{
  "norm": "rmsnorm",
  "rope_fraction": 1.0,
  "bias": "none",
  "init": "normal",
  "init_std_o": 0.0,
  "init_std_down": 0.0,
  "lr": 0.0146,
  "lr_mult_o": 1.5,
  "beta1": 0.9,
  "lr_head": 0.00524,
  "schedule": "wsd",
  "decay_shape": "linear",
  "seq_len": 1024,
  "steps": 3477
}
MLP neurons of a small language model. Each row is named by its layer, matrix (down: output weights) and neuron, and shows model dimensions 170-340. Each number is 128 + 24 x the weight over its row's rms, rounded and kept within 0 to 255. Numbers have three digits each.
A block is one neuron, or neurons of one layer that tend to fire together. After each block is what it responds to, as a language model described it from the Wikipedia text at the highest values.

L4.down125:129145143118122146159075178122121145121133135122146160117152125104169090173136186132134133160116138146084122132127136160127135103145146109160104103119130143145091136078148129106119143117123098153120126110127145079143149139101088182106097131135103120105110146105111132108138122130154070108137149152118108116120086121171137107137104167108172121129142107127130124122128133076144143132137167158140114102132139142152118114122164124134124132081107109117156110133118119112170107150147118152162108106163132118112087147102
L4.down189:114144121108121114134136203150083151107128131155147166132117119113101110177144153114101086087080148126119137122110137115135133134162117136157105130106114139131149171119161113133091119183164147156072097119151117106106131118106133100082118137117150123124085125102131140106137103100064088104132150149148136097119115129121148187088144130128117169111159193154162143136121135140128089135146102157116140118131153118132157135142122111136111160131117140130095111154050120157136144104142153108125118131169074160140196083141
L4.down279:110120138129129130139126125163095160123112121140118174126112172127085145121121149123164095126109138080189129125108143170127143140151139136125127131137089159149125101104113120134108132159138130118128100140093174080138145099086144117140110113173078105116144106134159130162112127156126118118150124091148134132122124111119083138150146161122118100124156175140122133156133135145153094094112111112154152115142117118125139116144104113149110115169128117165162134087083132107206132112122120127135108091107103127101120108124
L4.down396:118144155137119151119147119114109125148096143108121156103150114096137118137131126171130124142145126057123152093112126116105134154089149122144144136151153151104123136146084116166113145167132111122132098143138154110120166093149119119104108081191123139158082087153127168107123132075127151065123125131092158124151130150081140116104125118102090183127106140132098117159109110138167113140062134120148137110113155148132139131126136115114105099161142162126092100152099196141199097112144091133127097103071122109159109135146
L4.down421:115107116145132147092107089125165075110105086118144155144151127172115138132124124125156157155133153166114145103119132161133113110131115101149144135083156122147115127086130132132136110126180109131119116144105152129121139124174130156099117131114099109102115130129141124197155102138105149130131123122169116117143089110161119108141168134096134152124146148155153109115099128159110134150126165158144123134164152141086120157131128115118094125130124124135118151144076097177142155126085114122164101109113103133121144171093
L4.down515:095103152082155124159175126109089070121124136131148101121115137111133129118127135127105072154128165131134115137130115102115155156159125122090143146166136133149106106128111089130096110127136140114120151145121141099117134122133162132088174145136153136115131113135181104162113125114083075124165108123079135107123146121141127129164067135130046152117146162117108104134117122125124154145145083101152104146130113109150092116141137101099119125114136118109120138114099101139161144130128142150155161141100114100139173081108
L4.down691:109164154124120134135130143096125135152131136108137161110125105114129095131100104161099118141145131132119144117145151155095106132138141120125123129146131185123119111101160102111172132122141074117139099117114152118131114165125152136116112144138080102147101122112149106127176116124126131090147119132114126094178114108125133106145143154132128111133142118154118150120109155108099108108128096151144110072131130085108132135151186092089134172151081109126116170124095135112118065154100109135142153095157135153096121164135
L4.down1390:130145083092135110110114112116110140147114170176121134181100155118117112119118162122145175119116158163107105141137135123106120133249111075133185160130126125147136124129118079153137087127125147158136103159133141131136111174119156145124130124161146103176090105131117118159155091125121125150109085139115140128125122163143149132148166155087124130134127154096113119174118118107152091139101111100131159143113139136124098132178133147111150163133117126111108146128112133118160137110128113082099136094104090129100120098084
Responds to: Mainly the word Born as a list field under "Personal details" in politician infoboxes and in "Born:" entries of date-event lists; weaker on name-initial word pieces such as Al, Mil, Del, Lu.

L3.down49:128147136112110132140083150152118159097152163106142098145094136138155117115084162150144114084109148162121059118116124152134128119113153089174076124134099086152124140111129130142094104141131130122127108112100136123133135107117153142118151116115127073133139142143138130136144097164157115155114151097112124185127106125129128101184169141124122144106173149133134109108117136132125120091163131127116095129140095127069090100137159114116145169146110122110127157103104128178154122093153101151181146104138117104155137139123
L3.down363:122113133154137118132155142135107121099116147134132162143134123107115137110157126107148148130124138119126126160115155136102132128162124149116122186124146152105122128129184148145126132091129157142127087086135131081134114129115100102150159095136118124136155160130162110126127136142174113089100152128114142103157121141123158158099090147157154143139131119131096170100161123157137132129118141071110118128133098137099112150157120153105149094136128101093163156127075121130157196148140100133111133133117103099152119111119
L3.down860:140144118126123165141141156109156122087139159108143077107090131091076124128127172142118141115094121095151115113140128139154102082141133092141111184093133123123124117134141156117112100165148156123134135129077111117131145109131123143090131193144118108138094155153118119146133109150179130100096094103107130168148162153132135132160141174124177148143157091124102133130149120191137176144110146082137110128145107142126118098138137161157115132124092116140125127128128117136135181153161130099153138115094125113134102134156
L3.down1364:150170123102158140147123124076151116122139164161129153151060113110085150124107153145130148130122129086114101132124101153147145074174146121129111119109115116116125114137123169140141132137129150135122169136100161127092145121139117141102130182130146146119094116152116133147134141152132112120085123112130146156124129132072150137163124174131143120150154115127107142126148140161106139136133149105178105166169095101113131103149101143121134137111108068127133098134137135160086148151154147128138129137107137170143076146156
L3.down1382:131118092149130157112101132135118139105130178137109075091094103107107122146117118154148194098113150123108109140112147092119117086110141111117114150129152124080126125119113132134110112149104103124122161128094138115131145101169171094159095091122130077165146136140121167130111134157106143103124144173161123131175109161197141181140115142131094114101164139115111123096097127140087126121128127127105119149123115140156134141169122107190124162116162143097129177142162119170091117138135126116162141116115106100126119108112
L3.down1445:100164139125118163088164147147118100104167167116129112134125154122127134092071130160125126129122138135122123149108098132131082064101162113145157156149104105107162108144148169116078146135135124141117133090129088106114153107115114133125142143128099110105114142120133142139146137139114129098145124142135117153158109156143166140125126121102145128153151072123121133124140137133143154119165182146119122156114119116151128086159144153101133146135083062120131134088108160152135175125178139142155148134101104124121140117137
L3.down1793:099136132106114127088150129104073136127123107075136121097122118102166139126183132133129118135091151118105122096111127117143173128116106132125102136128163143140108138144122104117077147165133139103168100123114125134110124131118114154115115127159132073161097081136136084122140166138161121089151169136109125111134133120068116155118150127140113129117098122050144138132171102132103101131123154097095146118119098168143167097147119133103125129159159133145115153162121155154166126124155097112092146157117128111099117118132
L3.down2035:143129127110127154115160168136117131082168071154118156127108142157129123108123142131115086127091074147172124143164183154145103133155109127109088108146142127157096115114136118113144113095124147132124166130113156113120102117120134132136111131117120146206113075110149146144098136079140186122139152136097118165115117088072152150127158149165151112152115108152102115109130165130108161072131132124150126170173131157113161131109130120134163170135169141145169107114167103105155115137153164146140139122133077149129136079140
Responds to: Dashes, colons, slashes or hyphens placed between two numbers, mostly in sports scores and result tables (1–0, 3:48.4, 1 / (0)), plus some table digits.

L6.down709:118138115128111153154100117139163154177147055117130150135114100134179136132141182153123156101116171151124121158155145128095103074119196068114120135154158156145165120075057137187156155160114108112106103062111139085133118139155190129153134117155158111157145109133148136173118131113154145106105092159070145103119101132124151116107113091133123122137140172142146115136176135149143111127140126107139132115141102164133150183140112102153164111151129090114118162126109148128122155083141142159143125169144118125107151110114
Responds to: Field labels opening infobox lines (Born, Venue, Date, Area code), possessive 's (crow's nest, app's), and mid-word pieces (appeasement, steppe, coastline).

L4.down306:087128074140150110178144148151131106118111111131140111101099154105103124126170154131136119096151135128177167149094127130111162149132149109175118165117119092136150115136119142162144052125109186073128114105142156104118180109141129130089156154122109156139146112169152141132146139116167123096108109130155131141115141102122105130153140138151152161152134125134139173139108163132145125120169147079141097126126125117104096137142141131121095128071102106121110082112126146118082118131147149140106126098116113129112127132134
L4.down428:134170144121186155136140141123158086087102112083134077126151133147105110135138170113067156126115118110152134108138136150098138124141140115149142122111119117135138135139116143141133159115119120171104173105136131133150123143135116134155119155138135100118114121141124138097132103125184097131111183133154140174152133109169164140143174137087129157128136100125094141096138135161108132135155132107129136122114111088135146088130107150122114141073089119106132104096115124105077150155151155123096182110098086127178107125108
L4.down808:085160133106167106092137098133174131135183111070129091177113134163163114127121112106108149096081123164065134119072108163099151095114098147169110136131101121117150152114135124099105133114147114133120142115128098068084113141143120145100114108161097069148138134143140133136060155108140127165124114117099141136162131176128130113150147125146165131085130127178102094137115152123139121097122133112083124132134103117107148101113118140136100116153132090086115164148120107120130113159158149145113138162113107130093105156098
L4.down1019:111129117141135095149095091124133133116123099125169111157135120127107112134120154164126140118123121159105101100116092130116167135132171109126154147114147104154108174135117146120142135125185113149121139175115114076072150127132163098120117172140123144143105127161118128135157145113158164156140127079117170162152122128118103114137186164147145110132155119131104111146134091148109126167137139135108101177154125123127123129118171178109123139128122129142083122133165113156115124145189132102146170088095106107170126124108
L4.down1556:127146124122145077151144116156118134089142133171162116170145119156125151140113147107135115146101122157153123107104100144143195098144142155146108089157125120139106166143092169135133080087134178086129141066131110130094127105157130115091110121102100090131155135137116114142151112150127126166149139122134136101138144139113147131119132143127119124138150087136145142132140134144098126171168140141151138125125101170108142157086130163125110161116119096137141082165083097139108090118100085132100120136135155160121116123114
L4.down1656:140204140128139155111112114079103120153092154114146122108123128148086162145146114121109151078169092095126098148136101126134146104103123123122107194127092137118106149133162129149106154130135151077158093111064125112094107104171136150098084180164128095157116134165109122106136155088152156094163096113115146134143119119135126175121127144090140152142128120104138157163146100188134128127168120124131119125140113124122135130134137149129103147128118107151095152183148154116121130136122113099119123083149118104135136099151
L4.down1775:106162187142119112137112164116113132150156166110166119098106107115168130140123162133157152109122115151139105107136087145164140117134097142137109124132116150117157115177117126134121171139130139106141129089160203127120149148133158147171119143155177091146083108130154175092104148133168165124116094120100069158132099120132134137140100156111129136116120154092176137152134115111161085120158151144091176151130132128127130110123116086081109161162084117106111154138112137152102143120148144156140163119156113161159106145106
L4.down1830:178107133119140110184110120124117127100120141118147077116111086155162125135081140116069153094133121095121073097162117148118155123180145132149144121125124141167124106117131133153118135141132106088153129135173144115123149124105085115131167088089114104091111172112133134141163124129173150128134144165103121138098115088112129134117153144141161119099132116128115173160132160132135118139101145128123158111186139096132149133168095113118136127125084091100123127144122123132123105116162113125137156097136092131155158143073
Responds to: En dashes and hyphens between two numbers, mainly match scores in sports results tables (4–1, 2–5), also win–loss records and ranges.

L6.down781:124105139113149155143115124134107108111107087101123127142112130124139142172142117158136141104121092158130111148133146114142144143128124139108143143187162106161168161113156113138165164110126114179126136157116103124105092108139109136129145101080131092140142097133105173160129118108129128143140198151129120109150122092120130125129115125155139105146122106124123149119125127114145101067152113126111140137107140138126070114154137134129122152160069118100137104126153137092189172101159118157171134108133112120133090078121
Responds to: Second piece of a word split after its first letter or two, mostly foreign names and rare words (L·h·asa, Sc·r·uton, Sh·ch·usev), plus a few prefixes like sub.

L6.down2028:144085154115151097130151110126076100118135099122165132150156121104137165149139117124105098113157105107141170123164115180115147126093108119137102113141143114126142105139140160124139120160126126123098122160136127114103101119141091121154104150089158156153130130133122124108134117131111119135153100125157123098153121133136148126141084148145139196079111170141128155114130129119101138123119119151121112145136150150101138141130139107152162147122087135136108154118115115161131121098171130167096142136100147161155187078157
Responds to: Prepositions in, at, on (often sentence-initial or after punctuation) opening location, time or circumstance phrases: at the city, in Baltimore, On March 5.

L3.down255:121142105120149137103127128114117113166128119145129125134132147165152169121107107112097149081144119090126102117128116117144132187114116151130156151169125134166148136158118151138139138147128110110151128118099130124062161153131160124104146134123128126117102112130168090126167130150144151134098135124187127124106142094158182142140146168145099128153123167100113160125173118117095120132134092163116160181125126172135140130150111144095129117162127079125122145090139128124163142170136149162102132129132130110129121097131
L3.down520:095118124123095098126117143123143128100144114136084094129061128165125134131118168108110139084143138153090089132138150148085157091113111117103110116174144111110134173133117141109168135121138142133094138086114111120153121155116124081117135093103115142123145154116133131132125154161121125138133136099156122153141122108151150123131111121119115153135163104136121117102155114128075094103125150121099134165134142134153108103112135165135105142065096065128125156153159117166108118141118184107127173093136136115107146093137
L3.down637:132106110084143107118143109096083154114136136144108106148122129086104083113059118112092143085146118111168140117136153105093135140140093107125131151161114126166143117098170153176114172102109163087111153109116125162143123135101123142095104104134148114114114146114121110142140120139171152135122171095142096171153105098160122147119145142115134163128122131103110140131104129127089110101110146148133131154103156183057172124149142161127117128092138103166146146126139111064141121110100155119114207075134147088174137145177
L3.down974:175142115095143143131139088159151138111162138121112072149092149112086132118127156104170132171116111160145182125100127141103177089114136136155107114132106120106116155150097087099068130151108160094115130122133137124149158141130156097161128078134122113165097133102094127167119142105172127141130148141095105136144169090152141146116175081133102142104113147150149165088111128117151157145107124118123112110122145089124182086113136118115134122113095102122106142132082106112135149152103122146096125129135094137120130130151
L3.down1054:118127139116182130084110134119122132090102129136142117154126177138105122126100083167110153117158115165105166144128162112115168153149128108112121138170111162123136140140165072141123122148085117185126136115130152124139121089127067108118140152163084147110127156130124084125134088139156157133141114128152127167132134158140105109169080123131152147151130118095139103105100107078135126090137136114130096171139123137137173127091096146097107116113126090136129130149129156085147131122099166105104147097144166070056117098159
L3.down1286:138185131117121114131126140070168125146110097200096161139159088134082193090148078099183142170125125129101160132130128144135117119152116117157145132180116136117128132128149127120106143155157127089132143113139115127097140128128131097119125115116164135127138119117169157130108110162182137164115088134155107125143131146140087114138123092151141139130090150162117117113126135145124136142171143093101109165104144131069123144115150114167149133109126137111153148102110145185104140119082124111151133121143111128126174159111
L3.down1358:104117130123116130143172166133127084123130119162119144131093171126095128141145157146123167116106142137100150130141138128123093138142143140136103184143132141123155127095152140142089122130102136093094116117098141141155089101147107122081120074130121131120123120117110190125141191111096183086145130119085141117153131126112102138146146138140113145115150118116100114111130118166079120120140117100130113090083142155170132131123144125124133118097132110096111177134109110128158160090152139149148132128136123110074112113117
L3.down1607:138138115156118125106128111162100107135137090132140118114147105121114136134104142168071071108142129127109107165122115114149157141091091144129145156073144079143102116109156139121129118149149126118124137144161124154156118137055158144126137103162111131112114117147145129105134166111159115117127148111145182095170121125110172156161134118143110131109119162149123101091130135123101126080130069113142144162163149116119130141081136141129139146098137102128127124111149157110121153135187149142107116130122136151112145157153
Responds to: Nouns naming a place or institution, mostly after "the" and referring back to one already named, such as town, county, state, borough, club, company.

L4.down665:139079143134105137118151126139068151107158165125182106130103135114129145113169125166118153154149117125141183146132167151071133157095099160125171127152129118102106133137178097103155150159145146146093099133121121111136122116154116105154132139158124109148124102148113127162114100167119148084138147120101113088120103106158152154120110132080098132125193115106104140092071116140120185103119135137086144107113132126146112117146130114123144110109102149114078147135133116120155131114162096132091121150129137131162143130152
L4.down992:140070154130162122119074157110123115151154133133132138081137080125141100181137133113093105150143135137122136128156148106122142150131132130118098123164146126152109143123131088130150142091151109066140118099133066083102122130123139155118121119148107135140129130121125113179141075126116134114133133152202096114185157128147145118136105147078156088130125123134095114095118107139126123129123135118155067147166146147116132127121145117092180171098114102138123107161063135124135147141095096138128138070132193133147112128134
L4.down1090:111109155124120107119108133138099091086178094098106123144121098108128135117135113137116117138073132133126143124130112127098115091153146135128117141126157149090092127138149070100135120139126141131149147126107126121069120115161145122082089124133179130138116116132117132124130121131135115153119133122171078111166120114145138119122147107122110095112142141172144167115125137089128131198133118145117107111094149125112178120153109132118133089125070154115117144140130118153128119151098158142113084111115133188121102123119
L4.down1267:149167141152086145143149140142142134154112143139129114094141104163105147154112152127120123145136109102152128135136169104150173146149139098135104108114123086092120176110100118107123110140106130102134075167122133151123128139169130110122103144136143132145158125124112130132125104156113160121150137182123133146104111080162116122190100122140127140159137102149138109143126120107110085142136144135133105110076140095110125097109099128135170110164142174134103120110108158096133142141104132149129120118097092166126116145128
L4.down1704:159160127162128142134151136091073131172159115126102150071145082179141118125133159139092150120105110151134134145104141062117097141178152102093107152090146096150141128151111099145104134166140092126099111131153127138174086144172086112153138114136093118157082122118133134122129118120090136138119168125103141139136121128133126141123105176124144157139165119136128140109143084153088145080093128084128122155154118128121122151085107097121154172139108140116126148143125103134122126091142076123132130124125112113100146095134
L4.down1937:119143123133168102108112132129143088110111116105075109181097166123127143092179127138139105091137113112185119146081103171116138121103123086157151167139114109116123119112138140084115134140112149117143142154160164116179099162153173104133122085112078146145113109075137161138144121139135154145126151137150113129138119110130145158129146133075139138101157138142167123134136135120170122152168135114163132102134131186105106132150143117126115111122126153117180082121096174138141140129127117137108121126141103106142156121107
L4.down2005:093069132121108131083133120173090108124121152096104139088103165137166119131165124083098148098200157141086123143125123143134133107103125150124117132138164122149118127110126143119128140122132115148147100156163199138119149123145113165105100126138170150132174127101145143139144114141092123116150150105141109109169119133150145126128103148051130115133111117121145138100116146116109160146158128155139122131131155161141140136112122098123163156140107130065141131136122132153098142200161112151101127158137118143113161137128
L4.down2039:143105142067151142132096146145127124115155102112111111140135129115110109131122104123098129099098113123129130136159147124163153169151137116111144171155159131167118116121115169107140160128168149115146124080145118105157110131097119120156156060092140136146130136117147101111082109142105108103100127098163090121144121130109150130138122130070146151144136099129150121135131124113120166151182068131124118114139131114113159098176153136138102101091092119166136114148137141136163110138142117106118193114121101113151128097129
Responds to: Prepositions, mostly at, for, in, just before a named team, institution, place or time, e.g. played for, fellow at, climate data for.

L3.down79:142097139145158128123164143130111104086153099101154110149091085113092123157141141119116103119105105113172157126137101156132141126147110150128155165125151125130114122092156136112116124145130131116146084108098128128137100129093150126106106097137133142117110139126129136096115091139117184104100129165175099136131134163102120144123129153060100159107127132108142108128112128110092138102131116146106095096128124124113149115122114115140130089092138130070124115156129122180116107163139109099074135103147103129143129116116
L3.down203:116151125138095165104123114131129112155193113079102108102121125091156139119130117081110154135151120115108119103136118121150111067122138099164144136147159152134149110119169118120115140113096127129164118108096096120117148152112128171117123175116129120098134116077149096157103156159103141143116163127102137083106140152131130123130154123080131131090148138145062110148121181103118181100116122168106109113077130131130109104117110152115112145128168136164088117117121163089112143101095067116137159081071149135084147117122
L3.down408:165123121145169110124071115163131121141112163092109137118119116121141166132167130153109065156114106136104163108124112145099172113123135118152138167161130135147075135127148105076169116119151132144106128132123106115135164149078122140124151110132104113147127102106116115159136138162128119120118138135114195116090110140148131170172084129120114163089116128117155143115122151113169149130154161168084126123152148089119130153175193130102121126095118101126148139148121132120088147152117125144144125105137100151123158135129
L3.down778:175178098132098155123115140100167128125129128123115156106140169133106140140081109100097135102153126137120147127114153164110135131090130111148176087131167179122114138143113108181138159135114135161157087127122111159137101104112104135117109104115140134150123091127092163128114100125092125135218137116108140173087139110173107120136102076134140163102108134087151116125177169162108149132138133115132102146152095138162093131146137097135144151110145098127149130163157140102126101154134127206133128098181167132120161136134
L3.down1156:139129171073086121144139149149128152102151130126163100124078145153133152137124111132109159131093120141132134130135135099121141101125138097138108125135083142141093123134132104097151112131110112126129134105135090122130138149123099157132130101135123130117101125139118088143122125143112131088106154129157128114154115124109127103145110125083100096113137120138113109097128158134140145110136103124120140078120140142148113132115148114133124113122155128109112141120103105134123128120144132152118175152092132137106133190136
L3.down1509:128087125139106110121097156109096134119194137144078115124094132118186155143133133123085169137122123154103178150125169120135118151134140115118098141085134143099099093108108158109098143101094130175114133152126131128142098070151114144108137120118144097125154164084143146124132116141072109119096139142096155158124121100102100146080099113101156113118097155135126104141103114125126135129156164125134156145105146142120118146152115144149189176100177119127167154141126138099132146142141127130081131096164097088184172123155
L3.down1566:140127142080120122123139126135078103121127127118130157100135180127119128129112145138101126093169158153107161114146091170122157164130130122103135164114188132149110097123152121098151131088161140133119157086111142096104121093104107115102106089104171095121159138130136143103114117118145132066139156115152114136142119139143159115128162122084134165118126133091164113136114095097103123127162093157130127125136141111170184113126114148119073143095132115115148139138094110152151122160141099130114169180104098146112109098132
L3.down1766:134119152120150109113149125144096119091148107118149135114165141098106128133162139129109122092135145163110154122126120147150151139130112117121096180102106133097104091147145125098178135142153073119101133131123119075152113064130136140115151156134137112134149105147112103105140118162107138101075107146119107132169133133127070122139069154050140108074181149115102116129129135138139113112119135166137094092169142146143178116124132132135155118091141146117140139132092152153115120119138093134086123129143134114195169117114
Responds to: Prepositions and colons that introduce a place name or destination, as in filmed in, born in, moved to, located opposite, Venue:.

L4.down49:119121093144103175129103125135114093164180135109098125114132149153121165158117140117133141082148139103118130115114119124123149113154124174094132117084143129130142144152116136093163107120095199180137165120102121173158115155067143146096098092129127121147143146157082138117138065118099136134109156157134071133113134093112147134124129131180109140166131155135095139105131148128131116187123167129110155110086111087146141098089139129114103137138163110125145136088157107105177168115098092131112121156097121113135140144122
L4.down154:144145122111128125114140189111115153115097096101108148155142158079121150135153123112149168124127085083141121140154087130141146123119119091093109098143159142119131127061163142139132117130120132137143136155155132132094166145090120148108096107174136118087155125135183168077146155142170159151122131070078133137116080075082085142154104140103096139130137149131130181109093133141105156139133151150126145140107135148112145095120185150126152118130061115147155105144131119104128146116106100121120110149164108152096162129081
L4.down345:143129139119113138137146181157127120142129110134077096102107159097118131131128120077118110107136131201137121107134116144127147123130122137103106132115103090178115135126121145131117115129140135130137136150147105165140143135119134108144063117151142107160121148128148082133119148152141086095151137117089090115102150148127098154166134120127118129128157155145127147101165112128104141168153156095119121139174133119141128109139118069106123154182166155098096081180113123147123151123160110158098123127162118164159148121119
L4.down1017:068120133062096129121157130112103146142109102133100111153113145117145150108122125068153174122092159166147147101156098101131089118105118112098140126143114141126144125101116107129126189121107128153115094090104146131121116094158100099110150172095124149127145116103144114126090143158127175141140136110128139111137133076123141151127145123113131118115129102082112098148157146106103110096086138152110129102177121110114110109145125152121133102107119094136151143124143147139091094149098072122152171092152103162144155119172
L4.down1237:123135092125128143110104176116094119123116142099150109113138158175087176108107181150136108139184129114143130115088166139111161147121156137107159138164151149085157116123150132093149129126158122107165154128131142170090116133124125154109114121125148108118166135150108117119127115167111137130145084132131129137126139098108113181127106090110140080153146107169137098118133112126107170176121140142105139123156092114118135149119102121143119142159109136144164143141116118096114186140132139169099132140112150147158126131147
L4.down1392:174157138155100117082136156168154128183110114096133133141101146061127071106098092129149151090150126094146120123118164170107136142132156121108131145136147133123146121081146113109142132119154136113078133073187156135117140105153064180125118157136171118126124127141180126140157112115124141157146140147056164105165136139138056116206101176116135098134165132120117142099097106125096118131141137131145086095127116131108127121106134125104106136134141119147142124147123147137140126131157137113069086107111125132168121130137
L4.down1408:127120138117136058139140150085111145129149154088096133087112098117089113083138147103136162135110121104154169151099111129109092163156166109140131120124177087138132156144117120189130116133089221160095124098097146144120168139159122105149132078115097116116112099134150142169130125117129130143149157137125131125138065126155097132147151139126140164087091156129134161103144126144110102182102160102162099136126134118157152125159104153112113108085167127064094126129141118092137156132091119118107158104132130170160149131125
L4.down1927:137141128143156105120099112088090143090109082107136097143117088116136153138103195098138161143125124150167114137116096161110096166196137114151128166114140136126139125079180154120111154156122106143110183121101145116138115150165127143098134138127120134127124128134141115133134134119147157153114126123127135172174130087125137144154067134105175094111092120136119140104071129154121131140097129152111129062110127164131106109166120098091112101146101115105135123097114124149131124133155136092140167163157110119120089141072
Responds to: Two groups: place nouns like city, town, river, County or Highway after "the" or "a", and early word-piece fragments (re, Cre, Gro, Thor) inside proper names.